MLP neurons of a small language model. Each row is named by its layer, matrix (gate and up: input weights) and neuron, and shows model dimensions 0-191. Each number is 128 + 32 x the weight over its row's rms, rounded and kept within 0 to 255. Numbers have three digits each. A neuron's up and down rows have the sign that makes its largest values positive.
Before each neuron's rows, "fires on" lists the tokens most often at its 100 highest values on Wikipedia text that the model never trained on.

fires on: " and", " or"
L3.gate281:081137082117117119125091150112106141093204173156160122149140057135125131153160133134112175077117158126095077147129142177120083098115141102102166134106123086119095129148111075136187129108109078127078172129118108127101134069192164174141081137131150167079104135107077092101139151144104103066156155164073139116151087148072142117084139138201093064166090169117134150134112125071150137150168199141084171096160094174119160091164138127164168139166099089077157110082126164194179124099152112073140111149129150068096142178194134144158133144186066152133102079152124077166162076123135117142
L3.up281:144145108165122119138067068081188174154122150073116147164062089133077129121116097120089217108138102149136148108145081164185121128135107111184150168072176067136075122132134171191154144097082168160110131159142171143093085094135124098181093095130209107111155085090095121124146154041112154090145167133123091153125143153140198130155110053100103147157095134101070070134130121152089106114154157109179140166114109154126090104150110137159165087132163142108097092081168165162113124146111124138144164192110092114113100143098099115138135135140176118162057200145146130110161079105176167175

fires on: "===", "-", " I", "ack", " G", "ed"
L3.gate77:123122136154156119111116099175087140112112106130180087148170138158159149162102136089087094091116117121088069093127190139077103137086134188152118082115185093131097123144176166111132136089102119170155113099138101139172119149083104137090157126077113159094107132125137105121116115148106174106158136159102177105152082091109156096138090149132182108109089143105145151127085124182124118086102121090147212090069078107169127110101136073088130124167191144155144049123133115107124081131132106133159128147154148122140038137092181105134067123135128136168072149173056130159127128152092131147
L3.up77:193104141103103152139120101186169099079176107094164195147152137156098159119082125126144087141070073134157030075079155064154133106096137133195146102052145078093148076131118147153106132097093156114091135153163151126124187158107141150155148135100097121130086148149099112107098088114109105116113116165060098155136086145106076084095081104089116161106104141123123048149092109097107169199108185098128167165135130116187113161116139078091089133133159103107110070147107149127125074135106114130157161135096130162130160118113142157113047119134173125133143119186164142168107052161151184118

fires on: " where", "\n", " while", "1."
L3.gate572:146066122120140170122129068108114133126142114171082102151052147144092114141088170078166123108075124081110103090193125146130072109153052084122093124157143072135187155150141142129170134100094070127104099047155129139123127132104133117118144117146100072061136174166160147171107172165144136076147144113111092147142093148178137068130084100110120121097149212152131159181116154086132134106162155218131145085078157132152149091094153123133127098129076147145125167079142087122122105111096137129173088095086122141130181206101166138148109095108144087134144071070091126175152095103165116178
L3.up572:134082129165169078111063168135116099111152174119137054166152121161189153138102124118117122116086149099105180148095141091074110120183134123101122092099108125086146130086126102142160051107122157172144142074166104157139143127157095055108139043106125071148171109207130104140105146146130135137144112154161113106118155082092135065163088138053097111096125135125123130129120168068087145115153085167113162106157113158133109110128184119111098069138151100142140167169162131136167107114141121117156081192168079103132127140116146169127112158188131074126106119063162133132138113188130193135

fires on: " R"
L3.gate732:094090155138122123133120096080158118159133174104128117141167132162188083109051160074156061120130158169123154109115147095092138174107118099218140149114083160135134124139151081120153132158118151109115110088131124099121142110101147184102182142108126105158110145140139082094133167140132193097109144112124123121141192160107156133128116144145170118141108125159128194115096178108106137193109160120125113075143127122165118145103134125167071135128130114130108172154158159108149144094135081123147146119082146164070176141174170109165058128132142111160119111147133124082145074139135133110
L3.up732:099086142111115164117157119078194160164154148115146094155134135143194096121045184075124091194101098136130114150099119087130146061102086173145075132117101161161164104122085141170166156123154182212086094091088164109105171159107147211123091165167120121154086107125144140137136200115162120146119151102120117133153153137133134114069118148130158161148113121162105202095131157152076102126167133068081130133223150114117121146122136132081026111129112162149143150111147100090144173102130052090081168159148095150153171114117145116120124155114112103122076127109155186119117129163115123098

fires on: " high", "==D", " north", " low", " south", " D"
L3.gate691:119139196137199187161160137064109143154154160105073159057129095133122138140149118126172045122134163087108125138120089151161144199105209122143140126115106155116178143145086137177174127116098109094110103153186162042077112137126112127157174071172185078090098149148128098123122124158105215072174106151159099169132105157128149151086070142085108109088129151096138082125111167127120072161106057136145139139091129156164118102118111161085126126125156159136189134086091120155152172108143112138113117139171141110058148127100139168134079130132155165159130142130135136113139136152149111104
L3.up691:208121087121115079148128128140105141175127145177116136081131174113206136115175138118149109113098030161119129075101082107069147160125155112122109142174146116112157139139145086097109189076103134146147113087165076147144068129143148094113156173133100133148144171114119130120134114136131084163142143187100114137172175190156087162090146094100074192094135162133166115123113102121090123115096117152114145173091096122188154151144117163127156128125110126189139080130099164125080142093098148109114072073066149204185102107106134156179147092133122155103141134101164140113099150178143107092

fires on: ",", " and", " –", "ia,", " (1", "s,"
L3.gate90:143119082150093145147074131130105157144148156105188084167149067131142133142086131143158143146131104122132147147132138154113113158086119155135120149121137095162112121123123143079111147086148113136095113170143126163078082131154134133136089163124100142139117172159132140031101152093129118124109131122079124156134095196122171132194124135126138172144137114131118181128115145173149077174138095067110140068121134056136066108153128135121177110171102149107120161114165136130094199129168163188166114138139100040146183151194078170191178122134129088219127154114116142143119175159053091132
L3.up90:117118156128095151118086109135080121124170141127082155079131148151111111098147173114166129158119142111141132165151161124107108108103124110115142183140049158101164068113128151153120119188137109211090131159096132156096133147110058128160122119187126113066142165137049131165134156152127087178127094125134126139128174097119143107195138136147152157150117138136166159138131176180131110176137143124168143112131144145155123157160069125135144127146105175134126147124157123130066154083153116098158152126174106153195085173113166093135096162164128138120142162093132177108125133153152128116

fires on: "==", "===", " ===", " =="
L3.gate275:137141173140141075123089141155123145105105183158101090203103124135194074118089116163151109106131157119169155116124191133080132179124137112158148066135153115038139101082096097178092109089123136167175169087193161099127100145128132127170159088099174078138183098140084145143160173122078145100103084089197133093125176166111147084148177090165150100154181119152165141091141093120131112106129166153081141144122149155146129155107150118112115104137130117109169144135059148191139105208125136167165169128093123099132170155152129088095075120126099100162059140219125113154085172142111122124
L3.up275:148181127096095077088056140148105114147057112119127143181080076135152118116118074189142121145193154141116133076099112087076122125145090096139157101088099118081141092110099133098068138100133135154120162124107141193139123118139107131093129181096114091134092045088084157142129195101073149079113131130102054146122169125076115103142128126110113085192197153184092162119105149221099174098170131107107092118129147104131123115075161105128052144138134106127141140092094114080136161183128131174098148118096061157113139134137122042163175153101154201172226116132133130117146081166143099128

fires on: " |", "|---|---|---|---", " P", "F", "."
L3.gate621:152088115149113112156124107086128102131138116124103147157052118088106222101097138135116086125092073112086163100150083141105121091129149095140220122123133088075167121158120137186140116105102151120098131097151126067116172134179177096140083119123124143139132095175098094130110122141075165061105180151103109186100136097207131107152097133103101194175144136119117133121164105136122146142157146059078181161091137073173115211135124089133137193133146136160159148112094165173126093117157096114138121083112079110090154167135143061057074116146102158140127182122058096183125081187126153206
L3.up621:054126165134090145127150118124147096073149162062082075084163134105125137172161128117137157124134163153081114048090126057082156145103118135154176142172098109139197109141121112092136125130136141092140162116169137127161138125199164114151067156133108126131136094164138132093123173075154168152151113095175094136137134094110134120117115096135181135132103119142114125147119078104066073118122193075110152110118157114143120085120068130132142118135090141120124175125103118164192072176121111121153118128116149139107142159097193127065089112152157161103159140080212116132174138082196098062

fires on: " dep", " exp", " eff", " cont", " rep"
L3.gate446:078163136090137105115130156149124122118092122132132183144129136146160089123138139113122160122105178088115135128154147113181133121093154080144129133166131061112089175120144139139126059132128107148110121137171165169144170118155122089111111144050125135119106153156138119126097139118135114123111121094059122105142138152113148179094174169114110121144151118133152073149193159146150116150108184102121128090117108167160131077156088096163093170116103230098109080172164182150072120141113123145113080130102077150069135100118150113122103171150162077116140120151159097168166118191113183083
L3.up446:098107079153180110128127095096151145161157161179100087155132163067188117078133139169125135110134175110133181132149104131101080052110138133075126086124094147081129127109135206131096147111135139111061164105173104108133132175158083104162140112096147116068115135146124121128149073096189153155130156154085077161128156133149166075149154141113164172159109111162122122145170120123140168152168155112099125172158131166075093112139138078119121088079114145150148119171125172117171142167183196112161058119167081105072106153110157100138116173125088140123167119066143104151104108169174147132

fires on: "==", " =="
L3.gate766:147172164167153082164144095157115151136179131147162104091085098116107130129136101097154116132155142136143133155135122150094113190136077148147126127131109059047130094123092156145143102122124128149163113167138083083113103145179145111119093102071076137065141152113090088079106152102117180143089090120073100113114095153133110128166134070140139137106157160217146109176118121033094188112124171149146100099135095114142130136116162098174139131108095120103169115126117120086082063146125085153114116139128098124124121116150200147119107117140207098133165084167096150079132133060089119128
L3.up766:168182114169110131117127186161047175118121164107117119166099108193131102151144154125089137090166096146081081159133228110139234114117156107156144174126139112150141117070122121104117143148140151122151124107096198107075117130113111112134163121139178123110116040173181096210170146105104143109107101068099165129154119125100117088121113149120151113104143097112157126136096180121050088124132097086095127124100140148098143201101071124178106147078137183161083144077176129147116168153092155128106099116098164132187145071162137061135107100133189157154112113155119082135098137176187112136

fires on: " b", "ov", "ra", "b", "ron", "ir"
L3.gate506:149121125090182162113133150165153150138142125180137187110191110119161172174099092126168067103144155124148135124149121158126121098196122106120146136117107167169151164165137076116129118108033061125168137110141168097096086071154155114148170167164066110151106123164165146122112107095119187121177114075181137106164143108114140124069106129150096110184047134118112136087145097160145089139121107171151132111141132132101143129164063125107145110160155117158123131200108124077149119126094084134161188129116130125102138125131215099151139124080132152120145112079166130058124141097184116153
L3.up506:160162137110103129133140134109131212114151170147176116125117134125125145118118129147182138144117097182127105169185098117119155119166144067054101081080124097111176090162066119126194160144116118123116216096135136132135106171190143113133154153124107172106149155153090127120129069080122150210132154092152117125134150123154197094097188120103155077138129097148148114102073170104138123086119080095094111133156166089094117105126126161113120098135137130138159114121209184047171134066184192114136092132139144131095072122108131122174142093142070094152088153099070123119152134206163122146

fires on: ",", "s,", "e,"
L3.gate379:176133158138102071067115137201147180138132133148159122105143158119161160118138102115161164126112170125108152121112121113115157164097075151121179140093181096167157131079155178145093125053091153067182080163156102112171110112130153118124128078124177127136198125147073113123114148142142053170105183141153085102074170124086137099100147134125092151157136129098098088147049117167130108085135094183127082138089119073104174145152100204154057101141130131128070163102084098071131144159107112122086163127156134175164112098133165122109135166109143127119167128139134171222144142109056158110
L3.up379:167151077124140092119058129162075153085104138127072141131169151131150104099131155190148128106139082100151198126138118120133150128100162092115103176146138093126146086142101225101153133153129142155184143105095113184102163101159126109194142093120110123156156022058147164132087144119155075092162125122103164100170107148109108126130122112154121136186127132117207150120107098096155159137194130137122173150085118116122189110060133099115047142145153125136107113088131095191135173145184169139097144129129174181126126165137137173106127159177055145131130146182078168128102150157108133136

fires on: " n", "iy", " A", " ", " N", " ent"
L3.gate310:119115148123100128047150164124149159131071094166121113153159126184129199123159145140108110100143144071159146182118148106143126143116163094117111119136118099108053147098116130166142081146080104100094124157157131103172145183105098134097163112103143145152071158065108129165153134133115195120108113101121146128128179136167090141188066181173108137129148139157156124181160117122151174135161123063142143189166111136147127109041110174116125087111205141117160084120150101091093157139148201084164162127180138094154072149144117078112168116155125125112101149125081067133178143148155102090
L3.up310:116155186155109049111145150155089086138099166141118079156140144116114124094190139114099123075121146173125123162139156160123139126191110112187103119179107145153117153134117126127203125157123176132116112092146071160120107155119120165115170126189145106073087152123122115187138115153151130070134066088096122102104139165121138087145147124134129088077128162160032166111137114095134111113158143162122168118146103118133151139109146170128117092118123119169207189158124098180143144089102155149117127149125134134126094119134106170127159199131144147139069118156142202121139117096139104130

fires on: "C", " Cup", "ode", " Series", " C", " act"
L3.gate162:136126147137104178127142060097182132099167077141099077170159110078119144146145153095172090120064163098092117082144081123124174171115134120153099096166119078168118155188139138113156113122124069104132175158137111139196083121121109133126190208163097145147147103083152152169090123063073099198140136109103170051137091116137198139133126162089087116149093189139158154129084130153138106060158161113068075139095151156174090099102169161127120195152066145161143151146090118109181172128131185140130081087111171120132181114121116170133053104161142121145129150117064160141134119094069130135
L3.up162:151113091130107138140164076116151110098097080098114167141087152130097142077094138124097135085191117121149154103137114048138122111115157141199107107199102190149129173122165165139178110177138093170115206137179107106153152118117065140089178168197119156149166164153103137157112152077094157085055170098128183111101162114148181122102062156084120155111150069139092102155180112157081209112148201101079164078118109177121147144151111128142110142077138166139081104083151104107097218101044161141112081204120174164126104094132169138140095156131151124111173075138156138119195119134104127113

fires on: "N", " N", " n", "s:", ";"
L3.gate291:142136098156059148164096152156133116166151164124115117155125122139115141152153159128113120068164126176158125128070063117093158100168150153153172076127163131119149109118152162112121129108131132149146137167107162147176132165119184157118106096144087121068086111094140153105117136119090130069141141129134127063106178140118094191116173137121151112106112116146206106128141139122146122079106141117159078170079198126106100082095116065113144144131125165098155111141133123112106081130112140119193158143130205074138138129165087146186089131076155144177108104164110146099140132220112063070
L3.up291:202176153142100113142162083083146082104101135202090075123112095123109171136150141115106163119142090097122126154102157120064148145160111112167059158085182096102131135134161138068201124107155166133166207130091167075111164136099127118120117128140136150110082180129091168172135136116117069105077070144154160130083134102167123072169098164131164107088135084204119083134143111086134125153123060096181164138053110068169150147081131146115110142126131154117176047149130179112096068134066134110124172132137130146129089116127135150123087155116167139138134087099140094113116169070211132128

fires on: " c", " C", " |", "C", ":"
L3.gate610:134133107144109120085135108125087085127150097146062104140080153159162174108117133124173139129131164126122117163132172090134143048098116106169132128141143123114125121109110119076128148097057092105138084076129134147127123179192159081128117169119083099096188156154155149110081111123157085125184129160176091114124115149126145150095133119166113139156096184105076110135115094184147158098191130156152142103116085158107152188107102131119147089189139116134111065102120106167179136174124110138117167141152130121102150134216137124126092065180071116121175131195078100066095102129162099116
L3.up610:100122162168066167130103113132130132125082135122174144119120128081079179149129184130128152165127092137167097132114104125124176136094154088127109135088170135092218062088146135071076124182083090114137145108127127148143097157137125138143132140188104128181139109136105151208090092059107169165098128104088120125117172187138125132169123126145175157127185087163133101202119134133089123067118126173128167136091122122119099134132098101204092161121087127109096109080172116128119121098120169159145121132110090097109085096101184151109070059072117123099112122178122146131172146099143086155

fires on: " a", "$", " \"", " three", " DN", " the"
L3.gate210:144098093114165154113133125152146143113155188144118094139135086133088140132109139164173082120107147141110149058137153111086191101134126104140085147114155120083145123184105120196115107134097118105115096158131087139107192073104124170175092149138170219204110114147161108172111148116099140103128102085211113127168122123154123190167168151141171115117139120180093110149167143122088180102087110176108139122176127143129142161142149131173190114140151163111147178138125191115079132103137114146108149093135208038108145116144043157172064085122081086137114102114087102140108107116144161137
L3.up210:154121085087124134147104102189127166126161168133147146092123073095144151170131145158095147086149092180076055105132070173143099091151128161096134169105150116116092185149115158160149112138128207102105146129151167168115108120141092101154157144105109135127109186145119145084073161147124127114170140117148077081136092129147114161117123168174104115136090118178123143127102203110113130118146135181121092112118129185145106146149082157116156108195106121139160136110067151165106131123156053077171107138113123137122122139136110190130168089092103113120163100084148156110092148190199149121

fires on: " and", ",", ";", "s,", "is,"
L3.gate38:099154183156137115103139145149085100115123151157138140141126177159157156102159087100080135151149148098117091144168149138137104060139158112145088115136130106168067141139125172171133117030195137094124095138079127090080152152176069143144131112109163124150149135133074125068062115096079156118085154114110065082128153145178163177174095110121147143115187123154055110123153119088126109140138146161148103076126159141204157160176137165126097075144119117104150130173094082144084097110111138134199190100075100114092144194107110103118170193125076132212127123148209174094081105138154092189
L3.up38:109107148091082063069094131107078116156127091125067114088142169117150120178107161161126104105155133068106144099128176112145098146120161162117095083149114175075143153206144063102142100187158166135145138151136046092118142133178097179121061165143148057158036137141123083131148103076187138106114173173136078130157137128125111143131167100163112075131100176145173150145119064130130183157114122107132164157132140159093085100096159188105181118103073120106129120135098121216108042148116149107125149077166167117114082129094076083194125128179106150120140146144171138123109090127119092103

fires on: ".", " and", " into", ",", "es."
L3.gate29:141113151088128140105160052178071146188133124057163156119108139129126119141122108110167142081154182121083117136111131112190169141109066158103111154156111112115082061124150067159167105137115121141168114084072175123118118161115167209119126097138128096090068144092113096051125098157131135132134113098211104138113150099126154110230103126194087143094153131077132128142194158135087158101115148090140143087115141108154119182128130144104176099086109110143189113135181144172162147075140187145173162099123129157150125168113109112173141154149171138177163125138122057161125157156149071129
L3.up29:130104147168126188085110113153088139121108166161127123044097159083123140130138133102138127138135140144060145084069149075181184122166148131152133166158176080068123147148147087183100116126128185099156143122163162084106079193129087135162175132136128100108057128117112079109168162113205115150123180121208097200112092135100088163084129104196118195119075093097117094138134099093140156147136101122181123085103151131138079140119136130093125146130144158146147114129145152069132117103133146121156130109144070100129139138114134089156143150110158126149124134167125126105134119194096092151

fires on: " cont", " def", " v"
L3.gate74:126052131093154117122129123102091166141150106069120193126176139142148145039128159187136143153188187164102116150182130080172142109115156143183102188162077110101155123125155169133158127125111118097138083092083131087120150122157162134107160091144188138137156120098170120109117110169149176105067112153186146112085114160118143071068201182180200163145107112109157122111131144160196086120088113145137112117087152147166121114162095106139133079090172148154129116159138128154159110131085105118161113129159159175088109173136124131105144177162099108125145154126142157191087108164108162110
L3.up74:121088074159137146136108092177128095142162100168094127087111207140120179099092099156143119110118136088077177089136160138149130115151119105100169171034144118086096155116121147190150078128108105138096159145103149133196139145117108152155118123105098101165109121096115124149091089148169165143064096154161159175096192170147100112153183129175092115161143125165106091105121116201192123119105134128143088163168129159078097105100097098145122122118129140180147166116108100083132084124125153138158115138157194159114092128142084096112099140129143132170209086140148127132090081145156116146

fires on: " |", ".3", ".2"
L3.gate434:111117064128151062117105145105145109121122080168132137183163056098191132111138190123154096106105120122180143101134134152140197157100120119166127121065169132169158152133063189115138131050136146165128131081163088145167147177193096121185138127131148046046141105177070118113092152117117125155063151149133161113147116101134094122116097081098152161160100123136159105150100095144087189137142111121173143222122135135116134160139104147154169170111176145153141133170101086143129078085101168140122185119089134122136185086125132131120099118152125141153113122128185150185082154162130163108
L3.up434:136104163100155110083087161100060114133081117085127128125150140118158135106182126119127197150066138111114144117157088104138111170101126058108116156162136153154104052180151143152134129193069123111131116137115119111189177136137162120142157103133059135135053124120184099110130198168094153126113106232114148123120137123103121130129057109045086119137114086169201152130157152097095109104116143132139096126104149100119159178082114126128116125184121109191168160094131134124112123188085183131138090092116102104144127115149121160108152123148158108101080126036073148133136128111125173098

fires on: ",", "s,", "e,", "o,"
L3.gate143:150151190103107126104102100150157061110136139094147141180116128139081183148104128100091142067180172067105132130121103117184168156089134203204141090155095098153150107124137161183070136090126124151156166150085175065145196068130143081183139137115122088119121105229074139153131127158141176094106105122090075138113075155103085126127108115086104114107093146127148111142115102168087099145104122145104103114083143178142167127151101121153123147112146135098116133141131072179170113096159153124128118136140158129143153151128110155123143063101175164124197117130176149123177138086133145072
L3.up143:153155164147138117091099171174173127146111099148084055134088136115105151127182110138158089086105114091110115142062225159088098068093126117148132116079098124132147145133121144114148195108154140160135154085127138106131139194119095074120144095061088084160138133142135152103139136127119117118103137107179141102141175119123151096127153098099148140106161171091133122164110120185090099093167137172171094169184137121179084094098145171153101173091133125097112170177127100172170101149128123133113127122116119170114117147100155116060135141108034117147169127147178111095104151116137139179

fires on: " and", ",", "s,"
L3.gate687:125147116078103108105145107124122149173123098110100114142181110172077098149151130090115157123117147149150164125087155176123114135137110141103071109164063140132109132149161128156147149083110064135092150198134163131117145181108109121142103115126095109079135148150076141098148141114125175032171158168100113134180100114141094181146148142059101172085110107140102119127108082111102084126127135134116119147137168137183145128141104150123131087059114146117087163125140137094094114115106120074207121117206119132126110082148151142147151094151145168103194112102163158089161151103119180130
L3.up687:105131101150162100067139101100118133119113116216047139174113083173109119149077174165167175160129108097102112113149079132132099144151197107116080120160146133129078191164153129133122110105140167148139111156128118151128130137104144104153118146134062136152124126188086175146119168122135092134096066126122088129139149098133129141115078106118112147105114173130087105100092125078089157156133134152126080081148154088130148175151136172123148179081105122173084140140082170153171113095121083153123158105190145107111135159184139123100075124161084085146097143126108136172081155086124191117

fires on: " Mc", " dec", " to", "it", " Mac", " into"
L3.gate4:136163127120157072119127096124167147079120089101125135159150173127137115131145079086113098119173130105078113076112188153175150139144162161094156181142155136099115125133147192148125125169194122101201115148091170145087044142125125146072118163169107095125127089071135180126187139138130100119139087141153146084161048129189107137101125134162104122181071137162057083081120157151091132156163107142107155097089091141145157079087132148078190149150098042148130053094158134128094121121151143091168173063178099109110093162125116140061156165090085088061092163112030149150170113162139174136
L3.up4:151159105141090125139144122160123161140153120102183152126159129137087123138099164098119108147157118082104095089136102070070142101099135136152140139093179105083104143097156191187114096150174154145062186134140122093128148201131145121142103120109122125190098121160140079109142158090162055177062105078184107077151127088083112168044164173182155140100079164133123158094160188093143074076112097165075092129142123145180174075137106111089129073180176104121112131123162164129113091095083114124118142135131108104114156091142138123152124143122193139123078169163108163145103126090143173071

fires on: " b", ".7", ".5", ".0", ".8", ".3"
L3.gate154:103170130113067115096142186134107103085153139165163076113127090134045167140117173150124110111101198154106187097112130102164143113084126046192058043117135094123119071148096097094132140112152109134153094135106108099108068197090109094120111140172130093104141133077058090106135125113139156111067181148102096131143112178068102175131040147090162138101128128149107149099132135121107193129047063084133129143132116127127164191110132119114116082119067145102104177096166157100184153064153113156109183089112131067063186154135121131123076143099145154159141102129151128149114108095185132095
L3.up154:088122134126077112147158164065110117098130183141121116114117138126115215183136095128134086092153184116121236075103087109081155157070102093131142104111097130117061022077089154132139181138104119109086119145112188107127127178147073065110135139133142060134164133121137160133110170143123147167163144097144087112110097151172123126121100161134155130112114130109218111120153123135183171140097132067106060119126127076139182144164093131212169075130113124173104144178170131097142107137092101090081148152110149102092138151159110079172157146110154149158139106105117168152116196114137072145

fires on: " and", " about", " on", " to", " in"
L3.gate734:112159124179158141127154184134141077151115117083173112195144127131135152154094155131127138101195126175151068050098102129113091070140120139109117061150145164103129135107156132158154166132124125137084117136206079094088119160139162145115164168122106072034141092066123129172158098140090132150151088171141102131069154119091101134086096126110128169186134169129126159089137107087110177137149178148142086094141087167126164146157115128140117146216150157180106123094156192145093171135254115109123108184111209139095123161112118119150137113144118148118078155151159166152153179155091130187
L3.up734:126107084187119111110118113167174159170140133148132131140194164145103140133154079069107110112135139127118099106124206145146097101144090194138148124129106165200143148127132170133153141150174142094130098135134158173140168112114114168138122153114138123064157098054110179100092137080152060065129161168116058087148138162124128066113123130034126156149157127139099131133103099081164074141112165127176075174075081150140155110189188161073154131174117080070102142147131117080113145146139120139139105184140146173188147134109135120122120143160167103113121104152114090100116102108152121105

fires on: " L", "L", "As", "==C", " (L"
L3.gate712:177111160186155142128079182163110092115123141108085079117119147125143115152123186133141165133149076159094113119132120141105091106116183129115097131107147131110143107184137055145118183113076132128150108098177155164103150141162188102111139145131048141137132132160143147113138104114162098117091131107146124132112186139101131124106138085125131192159130172106196151162146071084100090156159126127140130093107079051142183136160072075128138171139177152107085167079138071195100150104103088097172184160103129113132150091155155071098117139172126145098087159194139122136104131193124136178
L3.up712:143050156144055136097164142143104098082077127105191111125140175144140145091172145126133105124076152107120157064061138167187176129108128162126116159145111153103100073139170141110091122104147120179161151176161109087179131155152112092112106189156131179128098119134177119184154142126139099131113160126152121145130081133116130138130124096148115136127117152129121127170132102139162171109149204081123192141176146142123199100073040088082134129139165119170127119123134139128110096110101150164113157129129103183040160194111110163149166140090038185116142122147142136091126110123117152157

fires on: " John", " George", " Charles", " Frank", " Robert", " David"
L3.gate700:115119065066174069136126099113150110149166148045152094149153107120118142134137132190103137129210208121085119100102142163102144160133120223151166170055175086140099091137113126099143127141151084110134233175113108155180181088130121170149151146138085117128201200146123138148066074127147121138132157135094146148102175171126129133119135151134120139123148113094171086061153090149126139148223064129132129126136162135118140111121142134113077130164120088154164136134141132105080143139121104189067130159111124142140179132132121119111104142087151120104157150112127188099083109150108132144
L3.up700:180162100172167114126185100091095132175130161133123088112146120069157102104143059106101144140179143117095100117192170120156099135113111147119099166115126084130115108110095111123103128123115157114159135098149148164130082120155148161137095135154149120166080160136108125128126133145081107114121179139131134217134202075146152118058094113057149130135123141101143135122129091150137134095137139123121087069079113110118129124130096149159097164148214122218063045151119118055111114165064120121162131138095135121119124155082166097065150128106172061116164123081159159102094118119107125175

fires on: "r", "ir"
L3.gate198:104098136090126151085114140183129135158077147091165096203179169168135112167141131166127122108117144109156104141147097135157101184109156105133126129192175147136168116120131049101121123078084092090132048166103135092127133127138155162100150183222142108099174131083119147073160157076118079154166136113118126124073074108064124108122142123198146119161087114149128110138113186148090088139090129168140148160147184099093178133108067182144079128108123106134073159115171168066074094111140146087209144050119140176117150142084133160143111114086147145125097124148125110125187081078150154164
L3.up198:178092115087171134136137134189049169107089102143224119098151148104100130090166170176114163083140139154150118116128126109102165097135143143111146067108139135092136104165058100133091060168088097137122143104187150119181164134162101157115127149156144133137161139125058131140127132124124077150125140198053183113097143091144057149162173097149100122124122168098070099186093121143118125125109116157085098105107124133122104131124057113103138101105123124202073128090153150153182164092135122107119166137119111155088123059143125042105121090089128121080073187140125120098143148134096118118

fires on: " act", ",", "anguage", " ret"
L3.gate753:136101089145100184131124160123122156121151136153119141150131172152106145090169110067117177139136140151113097163136139078143119149168165128078154158135145148146073105145167111110143127155149109076166086134155182123154130098089114098129150086135168137086057134147115146097107167159150108152121135144098121146119118146132104153126097093192135195142140170114068175107053121110089093163134123104130146113077075156120190125154075110144094083153200140125146146111117169091112128111120045108117086129105125170178091095132154116104143147108172106144119124096174091096067130144053169111
L3.up753:116108136124152092074064143152161173097112108089111073173081179115154099133182150101134097131129202130157129095123163153082116209134137098133145131085135116096167053133176140155191181090102128086161134121135131146170159093187103089162135114110123149176125130149098141127069083106104104124136117104149117111176114160086099138110060206084148142095104069160103088126157139190158141077063131143179143127106095140109197092111120130141104130132162124160070087100094101100099106134104156148185129069111131131105085057086138162087082130140130140100063110169123092171126136103102142114

fires on: "tt", "ebsite", " called", " Website:", "ource", " and"
L3.gate657:211129132151097096133079129134144176143183113096118117134210094140146153110096149104104166066150165094159101158121139102133168174099097132142148177112159116089128122125160093135093118117113187103132086114152140132119094166117109125172150124104146214108133163115143028132173212094077126146138083137121080139098101152102133070121142152121157110133157158121151168130077095084098124108131149152114199061110112128187146122150120169139092102089121099122085146143145151162097111123133042088171125141141120130142103158125123138080157147112157092158174096131102104145115122135104130085
L3.up657:132199094134075167167127095147106142121164101118124110125158094097147150118111162157111141054107129123189142163094100200183132170180135125092145167100144171098126190113151166173145079111089139159102154048127118124149161084130077107148122182062163137183092138183136106088193139105123086090114163112137134212198168152111134135054139133123145166132166119083109143157109087115120126147130118111095141057129111148173104153179057099116169093122158101110117179101106119161109166124101141133141143148145176142103130148157088129189126127092234064129145165122181070115172126154085120145

fires on: "\n", ":", ";", "ation:"
L3.gate518:118145054092104106117094150112085153148169156128161151141146101080203146186185055139112115083150137098145118135143104170100123105155122170174127081123149125156128148139160133104122144149160098100121135116085106142108168160087128108075129121131183150105115132082097055084075129121156164127168137115077102132130227143171104164075176066094118095118124190164116093077091113066104144102133142141103116145116132143162141180083087133147153090169168142120106132130150071143107159118131178168223191145185111096186127113123144166117087125115157088145110187145111168119133178056086156102
L3.up518:178085075117133088144128146133122180234123121163119152094152128071164149207133125169119093100131098137081118107085117141171136128116125144099160113152092122122102142111169081100121086140117110153082127138091145102154119112106130098160136094056183157116158118099193130112134131201189136098163159143098118092107141095191079174165139097107108114115130078128107136200111125096170156128203049131185117130127095085125141117095155084125112121101130141141124107067107127089162124057117128146146167172147143149161104116177099165095087106146119171154078141149147117131151163180105071084